Weights of a small GPT-style language model, trained from scratch on English Wikipedia: no biases in attention or MLP.
MLP neurons of a small language model. Each row is named by its layer, matrix (down: output weights) and neuron, and shows model dimensions 48-143. Each number is 128 + 32 x the weight over its row's rms, rounded and kept within 0 to 255. Numbers have three digits each. A neuron's up and down rows have the sign that makes its largest values positive.
Before each neuron's rows, "fires before" lists the tokens most often just after its 100 highest values on Wikipedia text that the model never trained on.

fires before: "| ", "- "
L3.down351:163151095173142119109167145100132105130141182119171161196081131179126136119156136140120138145168135156091143174136097161130150199206114055091080129132078149156126144140144154043145164138179118056122085189114151172174134181161110124123122148125120136194091172171179144118159160122135189104

fires before: "| ", "- "
L6.down431:139143137064089183119146126157140112102172165121111120108140194113133117129168129079112117087133162131141112117143088191172124120150123150126131126072135092139139143122145072137139120091058140000114107120176174115151126137159090120091106140131178162098132103128132133119131118139135064130

fires before: "s ", "\n", "the "
L4.down214:146048154133103114148126107134137064109119130123145156191149187112181124082042157167099142142118171151157115181111174103132178113164162138127099160080111056133065141164156106106107026140090123059175127148129121103091088057126147106122091142124147114088118109117082060161125138120117141138

fires before: ", ", ". ", "of ", ".", "Master "
L4.down522:106112173171129173130168107162139104155202191159112141126144102164110116147183143171114113152092123158173124124182123135119125108132120085167106117139077133116144096135112138173121123106105111199113072130107117152127115119133141135198114104125168116147132198117145107153166140206131119121

fires before: "-"
L4.down466:152138108071196179120106147138178134095125090130139132174073165134130140186107135127141139142195095141095129093142142130156218079173139139167153104171094096113157142148152138149140088139098140146158126151160152161183109212102101154116052095195138115063098174125125121151171163094156104130

fires before: "the ", "a "
L6.down736:116201122107103183118104155165136132147143130075146146153142162108114109096132116093224135163139164132099106138124202209146133138118105129137113182129143092104119162120158169129140109129036162150101101140114128140132142072141138150152102122123117112144139088121100082175160160173143161116

fires before: "the "
L6.down409:125103127061129118143129133127138146099134124125122130121172139129116162169168128102165074116089125189117153141118134184103085099165076149148096196128095149082154116119144152171171146098113130042085137110118131154107116082084119123101154147150184131097111082093136100128129168120069126151

fires before: "\n", "- ", ": ", "=== ", ".", ","
L3.down197:143199127128093092126140131167115095114141107121141193123142184158140165103122142117183102114146173145193191107056140145114094174174172152103167137129114117184085173100107134142111045134150210042141090168089106160120092096118160108113131083065099148122175138114068147119118175071143133127

fires before: "- ", "\n"
L6.down936:139140071142134075147080134163169105119095114096100074133173197131169119118123100141125094130195125127181088141089143129125161144149123141093146129123124087157140126136071152089137098115151168011115041164164089085107087116121172117211144140130098126083071125085121121143129119129104131147

fires before: "\n\n", "\n", "12 ", "0"
L7.down518:136183132169153138108094173096143141140165081123146105095136088141085117132143131104114155145156129111148145131130096070117162111124116148138112166126096160158140148083152122080187119209079120072112152087109071120126119110102116095127144176145147136103102142150147172117145142133134120132

fires before: "a ", "the ", "an "
L4.down185:096161151071066105115087086134126131137118163174136134097195065161137153163108104069060142058130173149131178146142141131130121149147091115125083098116118128112087077123137092127150109116116128073066152067090157128129047108108125150196091141123092169189099123099145135111133094155138107124

fires before: "a ", "an ", "the "
L3.down145:108106175103147108112146140130136117169051184130141170133176066133060165101167181187075114115173217079129065099133107127144158121079088113126135140066153184109130160100145149127185106177187102145154122106179094120141109103090123138155149152125107151162136038082111122077120126149095051079

fires before: "| ", "|", "(", "=", "\n\n"
L7.down834:155087151107144146118125154185062100128138156124109099107140097092199134142150137163139103162128117149146118094117119068145166120127093088116140123129142105117073127084141094128150130124137084169137210126145116151147130137140091103181078113149161164162131063107102159177139121141111098100

fires before: "| ", "\"", ") ", "and ", "9"
L7.down333:160098132175115212121116177180158150173109093143137092128108104161142079147067105103118131103153099126179154147137140119125088114106141103142129204138169173146142174162153065162148115128142123167113130090131117139185097145105111121144152106184092156079136099090107101142115167092122163165

fires before: "of ", "el", "y", "ela ", "o"
L4.down823:125188038097087125118074101107138070143100154140153142155146136139150146125102206085109189070170129152120122151167129139168129173095108195124110119113092138211118134106091082102091098114133167130151070191097130090161114147083116085078101110106140153101091128173119149173066169117110172162

fires before: "the ", "a ", "\n", "to ", "appointed "
L7.down679:114137098105176101124090104079127197164183144087136121100106162114162151154112116136047134089145175188168137133142123103121129130110163150111131117123148158107128132179141182134169065138073156033183137154163109070088140103167139055176124161144092119201109152091090141092103161112136105134

fires before: "| ", "- "
L7.down265:097192139062153164079135136115131097122189129135127087128104114148178112160094158107131133064169096116110131103131106120165174130064140099134136125084093120192138127083094137158099151097141119000157100120136128122085169115143152167155190124134163140151118120110085110081099089104114060124

fires before: ", ", ". ", "| ", ".", "-", "and "
L7.down230:106141088151140167109118174087116113090160111079102102103193147101217143100127054156132180150096098175085080217093136144125066086079105101134166130162115105128089116137129108104164133154126141078151159142059180101105109105095163151134122136195128184135120131121053201111092098153097121132

fires before: "| ", "|", "be ", "positions ", "have ", "the "
L6.down704:134136116198189109118142190157143139100120166094119096123054169128134127151112122169112140133130106125130164154112165120084119166152149130140146086107144134135093141195183120110203165083153131173148159158148113121077136099097110107113152078133170089162119068072124138152145178090149142135

fires before: "\n", ": ", "==", "("
L7.down395:108130118169112169186112113177112184114128085144147147113098087141077142086101159084085115077103141091099096160069110139119084116114154061136150099092067062078139095124111172114113182114135110255145121105057158130168134097119100071070132154117178156117137082120125194114108105064102152160

fires before: "-", ", ", "ing ", "us"
L4.down666:087102156149158132129095130144134131106117073094078122226160191079186148137079110188101071096110115115135180116144150136164157119084099098107154176222138116135133104159096136100094059112117138190138096102147077109130114107143057140093135087151114136067134113097139116130147128164140114105

fires before: "the ", "a ", "an "
L4.down917:095157069081148084131134187146167111074109162110154138133144095146088147125157144143096152128118154088131198120125095127105135166096064113107131105084108145121086116132083144083156169115122142112147111110155107171124078161110172141163067140115053125114150086192111115095149116183179119117

fires before: "==", "===", "\n", "| "
L6.down820:136158111165175124078143111118145125123137139153083127149151085128167117110098146151148100104148111094196131074120110147114102106145170200141118148157160130115170153136155118170134081140148170158083173087124132131107082078104099140109107098123093199099126137086127107142133170132164111148

fires before: "with ", "the ", "s ", "of "
L7.down757:119135148098131164103094178093219121122183155118172142096094135117154132123103089155151155097132147197171180141107169116192126111117136069149173119054132119108133135142166097135142183117044150116084157135154157151159134159091116144118126168187119132134122086080123076090148149120168187076

fires before: "the ", "which ", "of "
L6.down517:136134160090150222088101079188153060105104119081083118110148097124066141134169095139132102115172167079071119137130079147116120095105156124158092185114113146070158158094141121126222187113103126149103107112185091156221114105132151122048120081151146128087088086156130102144146033157150131141

fires before: "| ", "\n", ": ", ", ", "=="
L6.down356:223163143100051169171094108130162144111115154162098143140116088071202128158120133156102148141156074177070149084117100128158175105159104163093104165119144168123125130103121154110143117104080108138150160144111053140075118187197121112107154157147137141130111109153139155124127112138086104121

fires before: "as ", "\"", "in ", "for "
L6.down780:173163085135093121150128172151099100128104079199122080162162142138105111109126120164073164118115179143152148122154111099182143160121135188177121118124134097131198139171140060117150094122105097130197196127117153173155123174144154187109159080033105144145146180157150042122191096146127133109

fires before: "==", "\n", "to ", "- ", "\n\n", "that "
L4.down772:135182105090080154085070070084169081174191134138170082142098108162171091138120194147131131158144141147093136125084136133130174130161077170111111122119148137167124181212160156138162039156102122134119141185180139102183121136085075070073106143090176129120086101151107157105112166184159139108

fires before: "9", "8", "6", "0", "2", "4"
L7.down250:152066090144082127123104144143114109131080128103108150050117133114160143154140140130118129163152073174121061070175156092114098127109137125152165145127198157138143101165120113142099155180074104062149159131130151094116172107160116096141149098147108145135129099074185122136140154103143093162

fires before: "–", "| ", ", ", "-", "; "
L3.down151:114142156096103148119113152156116158117160077141162162087104163136159177120090158160132085190141165092145120118120138091117095154144166108100118183100178056170024109081162119159166116126086147141195064167112159146165090074164116127193121177057079099123095107144163113128165112098197103151

fires before: "-", "ing ", ": "
L4.down789:152161168114096138154081099120082085167126106122200162169106138094113150129068170180113137141162089107137143181105080087178127141110150104163151158150142201168088159111137178110157146156134134170142153079108108124156121116145143165174146123167146123107143126150107116139146123067183144133

fires before: "| ", "to "
L7.down722:129121043129106116120089067138082099137114155093139143104079192074125128160062134107149173050143142118131068134094129103082119122198140163149130088129119116186114189109090157183113124119089111028138133145122116113060153142157111137146135137116150103111106152143127222153097117101102126107

fires before: "that ", "the ", "\""
L3.down722:080139164145085057085125135161079129131081157172148089104142148135119163118198174126134090094147141060114154131092095096113169193076127183132137052131128075128088162121109110154110151122119098012154100145132100180110120114161109124146137149168119142122152086222063134138214168079162145120

fires before: "| ", "|---|---|---|---|", "place ", "- "
L6.down4:149102156137132116134094134143146115127126109186165121182129028196094141111148075123160134139095093124110122115145120144128136182146104126141139102124154093120131140123139139161166187110146167217122109099121150170070126137124085138069118154115134095121137153147117155161099116155192138057

fires before: "\n", "- ", "| ", "born ", "\n\n"
L3.down741:132113125115120083115141175138124135137146092130125120114182124148145130146170113139110120145189153119104122157090114145101118078127100181154099109117085112136138131145118155124103139146058121075140095126111129120118148119150153096131087093122079174141158132141112186074083105158139095159

fires before: "\n", "\n\n"
L7.down621:106132152114188105123108152050128129100163093134055098121174111109126130158118170092186093121134082143130164059075184109136094104074115171070161076172082109150151137075117105127063094154132092114176190143123124153094126112167133174135079137115087094146143149135068188080084130131102148144

fires before: "| ", "to ", "km ", "cm "
L7.down497:072186114135132133145122078127129143132140151108109092136077145114076146134180099061143146121161088106171118090136119120151088161135108183144135084117128143110152120111137139121126147120149129111153163099114109144098137114136108109107185090153214128198123165121120180160130098106139136063

fires before: ", ", ". ", ".", "'", "in "
L4.down179:134117120117115103157143125121117139074120153111129132141137135080127038108138136154138136177112184079143161148170135115128092088057082105150172159124090101110113049127125163111152089155138144131137064075157140107119139064127142164066125102102123119137200165069140170153160170161113076135

fires before: "- "
L6.down68:108118123134117139093118117177157125129190106110109148154105142157182119090149110075128072141182150183159145204115099165086132127192098111108151128151094121154100168116188142116143077094111105012126133132140124141089133161125130101098153157080145090064138135099091130142109110124108142152

fires before: "2", "0", "8", "1", "7", "9"
L6.down315:088123091132124152137156111074143177080178191131087204088126144107192095131174075123101119075142142178165132114062126156123163073115138091140158104115121121141136077092101156148127136148113132010056156128134167097134152123185143096101170086176119168107139122092131147083149093104146136102

fires before: "| ", "of ", "200", "and ", "199", "later"
L3.down882:193142144172103161145149138145184098145166128098098082105134104152127166117128098132106156198173119124159144102113195175178085200141182144082059195120093079124164168138109106116061149119119153097087211112101153139107133125150081054109160155136101133077091152130129080174120156142070110172

fires before: "\n", "as ", "\n\n", ", ", "in ", ". "
L3.down362:127175114151112107033054145118114129170110089105118116149110113141167187111121084141143209051129126110154162081098179094177107118094185130164112129121129052126130100044154126133095152183126132103149149114085181148139160100129152139090082111139132117148101166133118148131148088131110116108

fires before: "1", "0", "2", "| ", " ", "3"
L6.down869:100121181089125126163106115117101156125135116129102070093151153140146160158105150151081077161115134083141117060150085101146115146113134115088152174147116090097208166142048183156092140171122144105081044073125140146136109143116201120175097098177090142174165083127153097098131087168201113085

fires before: ", ", ". ", ": ", "–", "| "
L4.down83:123127119149138108174093123138147118190056129143117127113132167112169137129057168170121085152113142151173119154135116108176059190168152057065058098095129106186126137134137157119135107142077137140166145148121077093100119176070173091164172132075133128116153110126056175107075113130160096112

fires before: ", ", "-", "that "
L6.down253:060158142163106152133130169118090155057164095169101139181146138095112122151172131165095116203132118146105182178146122160181061141103107152119118091118188151095122065183078085059130089170158129125162125129155126108111097144168117142095152181179137134099144163087111153170145134131133111136

fires before: ", ", ". ", ") ", "\" "
L3.down324:137146082192121144074086096160181109121134094083119111120140134156146155149147139174107192118099163118163115127098163103113131069103134099176208101201073070097116112145110083123096124106112139130088121101129123129105150119094170101124172096145166134151148124095160168130094133140121104105

fires before: "the ", "University "
L7.down386:113159156131127114114099146083151044149110113127157103155148110091130116128097071138166211151162148070090158158114085154113147148065105134124083145145131149095138108155112157125136149144165116085166133110120147124148121143134152125080109106094110168114167125205126072133162152165180172142

fires before: "| "
L6.down281:116065133147087107041103112174119099130131108179123133169129150120221134152093139148129154107173107146134127139126131120118123221156203155109125126095136167148159166128077162138119134045124175054146150135140140116087115125105105162168137185128120110126119113126116112098096095090074119113

fires before: "as ", "the ", "a "
L6.down925:095159105126190130181137086129133077149071104122163138200172121132086144096096191105095088132170099143150146169129176111108147133205095155105159121207107097117176081112139121147226112191136085058188129129161135106113145119134154151198149111143101074159190124120091138124162119104125138109

fires before: "the ", "a ", "=="
L4.down965:100136078088165172073132130099199107147134135151127125154157064136181120131159105128137143127150141210142116126155169101208117109108154159133092087082139121108112146149128130153130095138134125091178179146155183106108090160113127127146086122153086096160106081100111119127142110139225103078

fires before: "| ", "- "
L6.down153:146059069131109163088177087135154145115194086123189095180149144105171059137123157142127071113126136100154161158137121134152157171129115112074106120101095169143146198160139172143166092111113128072115124169108139140084094116132144133158115166156169127142149129143157119035164098088055160123

fires before: ", ", "\n", ": ", ". ", "' ", "."
L6.down761:158119114199153147102103103144174112099147077113094104151150161084147129126121140162091129102077090136112137162064096145131108105138143108135179161213139131077088125180128094144116161137140136172118143166127118069107147139092138118092125128134099186180114190124131116165119108178120094107

fires before: ", ", "\n", "'", ".", ". "
L3.down55:158085116151155163147155088111177083112098134113095166093099156113138126155164086116103141134197110169108112165151084181119125086083105092105068112127133093111143217062144187172188137121098109108132110153153106144125106127142133150135120118168161155141117108068177076102144119125074082137

fires before: ", ", ") ", ". ", "\n", ".", "), "
L7.down4:117091183170102154150135149180113117084099144117095120131129150120092095105117163102072161138072159069107157075177156136103116085111158135179206151120142112108154126152121145104124111151109146120163066136175096078148140120074124141145108147111126120113110106197144185161147117097101098153

fires before: ", ", ". ", "–", "."
L3.down426:174139090089168136099179125123102153115137154144094151130172163130097068059163201101102073114202114126090154127123176136129115132157070101203117139156028173114143158103168137165123156143115117148172112124157121095098116162123167100156109129108130093142109155129108143120212205128100127133

fires before: "\n", "\n\n"
L6.down133:116140112177102100138103145114179117153122161081102121105111167166195150135148174159125128109086117096159127115038162120146151126124115105121105100119096151097117122099113158170124073095122165123129075139137122079148058118126179135162127156080086147042124109132157058076149078162124154138

fires before: "| ", "|", "02 ", "("
L6.down598:086144138163121095182157093189086164089068134124139096099133114100106116099132153132122146068111116142117105106151126137106145123168171122096196097142160107108140167127085139113108104151087111198113200141147113103103145082104104161102109151088161204167111088201138127151163130127157181139

fires before: "of "
L4.down86:181135104123090115084143101090127119095096074205142106143143093164138156206095171146121109120210151124123111104061117162166134117157175178082107097110158095132115095095073114136105126132130112071185146154127114101183129156086153199143137086115134131103096160184176174111132152137155192141

fires before: "| ", "votes "
L6.down13:047143165154140172181151177146074112087141131167076151151133137142144149116148133120187113149109160143125062128149085127122140089117151122085140129136117101146136075120138148153113109167111068068166133102093172130154136162187103162137083162110118164101136138170125172123128131134132148117

fires before: ", ", "of ", "to "
L7.down751:187148107134117093043143113149173138149123074094145110159130075170068112104074124139139107077119150155162154149141143120085118154161091087173097146151124085093153127160119133077156159148130131071085083130135160160155119155112093123125143087119081097072105157137165051129130132142098097126

fires before: "\n", ": ", "the "
L4.down190:142099122081212195135130050163127119116114147143087159090154085169099185115104108087141133152152123181139141133134165127135140057123075120175130142112132104087098097069165138116138172115158178145115095132170111143197129138122136167128064085113095099206161144090109080098118121149090110167

fires before: "|", "| ", ". "
L7.down844:119089125048109104085117109178120129071120128161096101109198069153088135086159123069099070127131094134127195196095118137121059040133172117128090134135156122129099146146127071154162086127079104119127137150167163144129155118130174168150099134155135123078174080144091086123161083123133067150

fires before: "| ", ": ", "|"
L3.down355:127145143118139167147154117083057110117132165159090175157100128145145090126181084140092137102163080121169123163177106117092216152162083122094127116177093139223180083132187142135091066124145179109222148112168156135115132177080068146113150078128119119145173169111125229118145124106172126137

fires before: "| ", "-"
L3.down28:133147135122149134170109097121098110133148145184174095035128108201128147167122114136160112082118149097144137123159139115140083174186126147130115166070143081142133108187110084145193168140124138114175161173108072095102137057156086104099097129082122099112133169165074141137154160116177169142

fires before: "York", "York ", "Zealand ", "South ", "Orleans", "Zealand"
L6.down644:069156183162160190072123080141095169113154192084109082146135100105119103123113130128083129125139137162181134169138161183106083125128109170185099099147127105123095125182176132088158074085085082076179118128093119136122113107170089112146133129124109143165124153129127135097143093129179144114

fires before: ": ", "\n", ", ", ")"
L4.down484:146161150171128142102141130161108116107118144144107126154136207189099078131167114119088109094125125170100130126085062112085179126098233081122150106116141139139105185154125171142160055146191175122123105115166111089191123133077152100185134167125097083176124142100139150167124207109099050120

fires before: "| "
L6.down468:172141161105177204137102115131118110150095160151110125096089093068129111146129158147141092116191148142130147142152115135160204101116060121171109136183121098113158111140106149095255163076199078178099169083164099129162159150116119087113113137101140161146101109161146142118127127169106170133

fires before: ". ", ", ", ".", "\n\n", "'", "football "
L3.down922:165113070132152121155189141141055064164136114013139167104100063124105142113148134150111169148150154050171137126114138134140159091109155129139108154124122148142120097127124171099098176126175178117098124107138080142081104116103147101107175163094059117144129123117160136126124111153055108083

fires before: "| ", "|", "million "
L4.down155:096133133174155141117147138063134100120146133159095146111112096131120134111151155085129140090116096058112137118128106118091049133126137152213180114126154082134066149181137134143125142173090114059119107119109164172157108072114094207107101050117143111227137152109120124174153203182132124132

fires before: "York", "York ", "South ", "Zealand", "Zealand ", "Orleans"
L4.down17:150143151103156155016134149106126120095158142109091147112121110114147114138133041112138093097180209151150145111113130174090114125107089109105124133126145107145205174183173131076178144158121065090128089162151133116133135117209097125086146129121116100139128157158151118105133120119148145105

fires before: "as ", "that ", "for "
L6.down369:158085167176068126169132143107133089082165144155114156186191123194129122128131121125153132134143119138123110128128105137138103145126168102117143135170116111117162151100112115150187124124134070165154129108075129130104183168103133157153129122116185066110173107144120122081148089084119113113

fires before: "of ", "was ", ".", "to ", "==", "is "
L4.down553:169125173138130107105180123168140183094086116139105152143183123108132193139189161146072125153030137128133127155104092104126090168229135092079101098139127107101126112158123148130106174124175092123082093114132178146120062102160154082175129162092098166093170138180151046179138139133124113109

fires before: "| ", ". ", ": ", "N ", "were "
L6.down953:116118128141132170116103022087086151171088139107158174103124082097122168041129110189082101078174146080125150134112074125134087135159158090126100173156114171131149131134141127106068141092082140144128095105163082104172182153128140117155119108151123173131134176145141105133159129080107170130

fires before: "| ", "|", ".", "m "
L6.down546:115112152078107127152109110157097116145176201143156158116157157091148152168138117131128121098134118145122127109104139120126201115178160144164104096109114088158110190123148158166142070132119122237124084094097175095092096104101079168117129183136137183093166094137136129100091136137131098152

fires before: ": ", "N ", "| "
L7.down138:069067117132143173148176105156049195144149189124160118111180138137133124094138113126163091104145127159083121160105087110102137098133163055128160124109177150157169094173109067129120154112115140146124122089157135170171135188129078100082115167102121151105112126146156138156098102097059144130

fires before: "a ", "an ", "the "
L6.down251:150146154113104109124108155131122160116081120167162143156118187104085142115090152125161108125213113149137142121159139092140126116124155102121120163114110111092148065086115084152152158133137093194140125147189088171069133087096143175147138099190166102128193076112121159075074177147142078134

fires before: "\n", ", ", "\n\n", "or"
L3.down295:149102138095141138100074144103168118203143165126149119134115081161152121106106113134109117162148082179127153116099116138143146096093078123129113149139109118139114150091126092098078127074132137166159155095099133167113146132121124107099108171102117103093117120135107147106132096129114144176

fires before: "| ", "his "
L7.down851:182161070113124150192149107069119098107135111156114108085098191131130132151145127167130143051093101104125105063104136154203115124161110151113159132132113158107120114159106142144127098121197152091139122088079104194108215068098138086190185164093180111156145141168188139115109119107168106127

fires before: "the ", "which ", "these "
L4.down728:158100114177162154106141107184139097167125103162158078118132096100066104096177107115132122138166128140118145065155187116133085069138088107080109188055136106097115127141177111160135178052080076092082115139138194104096090077115166170082148101159117100135145159091130144187154138124090164133

fires before: ".", "-", "; ", "th "
L7.down706:120155105130135139116057094128118102149119115103131124150097126113071111098110124116131137192175149123191114115084134169168157145164185090170136166127109149139122135133088142084101145120150117151118139126164172131192118101158103107159101128160135142122155079121074077119138137104129122165

fires before: "| ", "|"
L6.down880:186167145140056089102168160117125122127160131118068108121173117083140121127123115134162060169128112096160113087122093039136089118124120115117109106125156110081107162144153131156118166157105127237190089089132164139113146120112154131083073164132086140151142037142174137123124143159125097063

fires before: "| ", "Qualification "
L6.down231:160068219166117157105093065122160132179141116120131121171174101116142111191104136132154097160108177110142140097220147096137087138121174170119116163152140172163128068134146116136180150155106150108176106108177146158115126192142126118113142127144178159160135010153142144145127141161104117102

fires before: "\n\n", "\n"
L6.down165:106164120096123127107108104079162125122125105104079122076120194170203133139086111161108175092131098207160119114078156106126136145124120175136142179165122082098147154177087135127143059112130173147134116107117113136112104163196126083138136142136094100092050109099124110117124112117162173165

fires before: ", ", ". ", ".", "-", "of ", "=="
L3.down128:117129062174167082106131095139110091094128131115168124159157118134132079140135143124043093139138131113149091083139131143179102126137180140151128126066110132130117116149096112134085138083136156178174102171126055132112121118123158090109155109108105118086135120130101164158120142103100152077

fires before: "to ", "\n", "in ", "from ", "for ", "\n\n"
L4.down130:122108138083122107189142148096107185077086125104055182113091150158139152143117112143117114134148176134142155127103154097121146084094128137123077077172145093150139087109133148095120155114109146050106134136096115132121098134118143101135086116106114103083106109101124142101075104129064132107

fires before: "of ", "el", "the "
L7.down731:159176116120166075092075081169153106134100139113179057098087154139090172129083111147101196145180130161136112144081122113150145120203088168147089136087126214123133135146125109102123114132128128103155093139111098153113161111077127140097147045099154030043152172125183183156144163107181113127

fires before: "in ", "==", "on ", "of "
L4.down50:161114185092119131106164128179091096150110128157096094097149170114147107172126121118145090078153186124183088102200116144119104072161086165149117114114198117055162097099164169160176105194107101113161163075199074145136159128086105155113165105162146149131124131104127181102113096138194112118

fires before: ", ", "–", "of ", "to ", "in "
L6.down452:100059118132120089163166119103118144117106126116093150124145106132176153108087173123119127165124138111133141124122135083124191143131158105093071112143178143159117160126118139158137082165098112078171079193148142087133095115114143150139145125113107125155168072169165105112115138104039158129

fires before: "- ", ", ", "\n\n", "\n"
L7.down339:119070162137117064156138165131102130118204155099125099103111165111146116136169137146120102078148216098136098120101178131115083113157104156177124112119118107128106119187112142123137072164077094000060170093136064118146220119148120112183160178171152091169114129162108169157171147120134133122

fires before: "| ", "=="
L7.down67:182109143152140127061112146191108119111123111146147102142126169153162122116138151157125144157163178092084163105134158132141127196123193106172150130107124140129127162196117079155102087095072104042113162146180150137109085083107133126155166125127124104157126107157124112123173132160133153125

fires before: "\n", "N ", "\n\n", ": ", "°", "C "
L4.down507:067155105109115162143121141077116109078115123134145123129147172128135138073154151142121121142147133140106108064090112110103131047124129112102163080076098121161123067138052125105074164103118134106121137154158128132158141179167108163095118117140131154133096129181086158159139127116125141211

fires before: "by ", "as ", "for ", "in ", "of "
L7.down245:102191073045049084156163123147096127120154089135112156163109126148135147162087085177128161141142132185132109143133120133102135095130150118122141117119150100129186098107102100215088091130116085136100100138156184161130098122116130112158136096089139167106152132154202071139158149081135104138

fires before: ",", ".", "–", "-", "th ", "% "
L7.down973:143176179097113069135042142099077124203116107149101162185132144128119123103121069084118138132121160101158178140111166080161118158124162123128117118135152118131145192048098174131096097176078124129105121057154129147170130102105157159162158172157137101104105171124151151108130122110200159145

fires before: "| ", "|"
L7.down139:150151159161159083152126111107116162123096144144099084092118158140154182100184116085121105114166116136159107099122168103120105088111122114153110134115137085100122066107118154141177153106144098137127183080112164173098179060148116165128147162088133170121114091170120092154098049103146136106

fires before: "- "
L3.down1012:099136138159069094079068159155138110139159149086134135164138164118136138118133152119143195135165120118174118103112139103144154160126148064134061156051150124165135160162107130093118120083176135027148172135149108134093103171157116147176110157124128126158142098110128154068069164098121117163

fires before: "- ", " ", "by "
L6.down72:144153077130112123080079143129144149117151130054061117182165135138161088081095118109122110116166134171161184186116133141095146152101127147133134119143126167166169116144109189122129118142140063067100146106131084114082159123132155215176163083129124100127136153102131114093164156131086127165

fires before: ", ", ". "
L6.down913:105105093124112170114140142118124091153066175120104091103104163143104094145064115145121095223127153112142136145087101141110141158125106055102135185134133034082146105162121133139172118173137121200123085181139108139147136134119145159146068151081109127118139152142108081126150116135138110140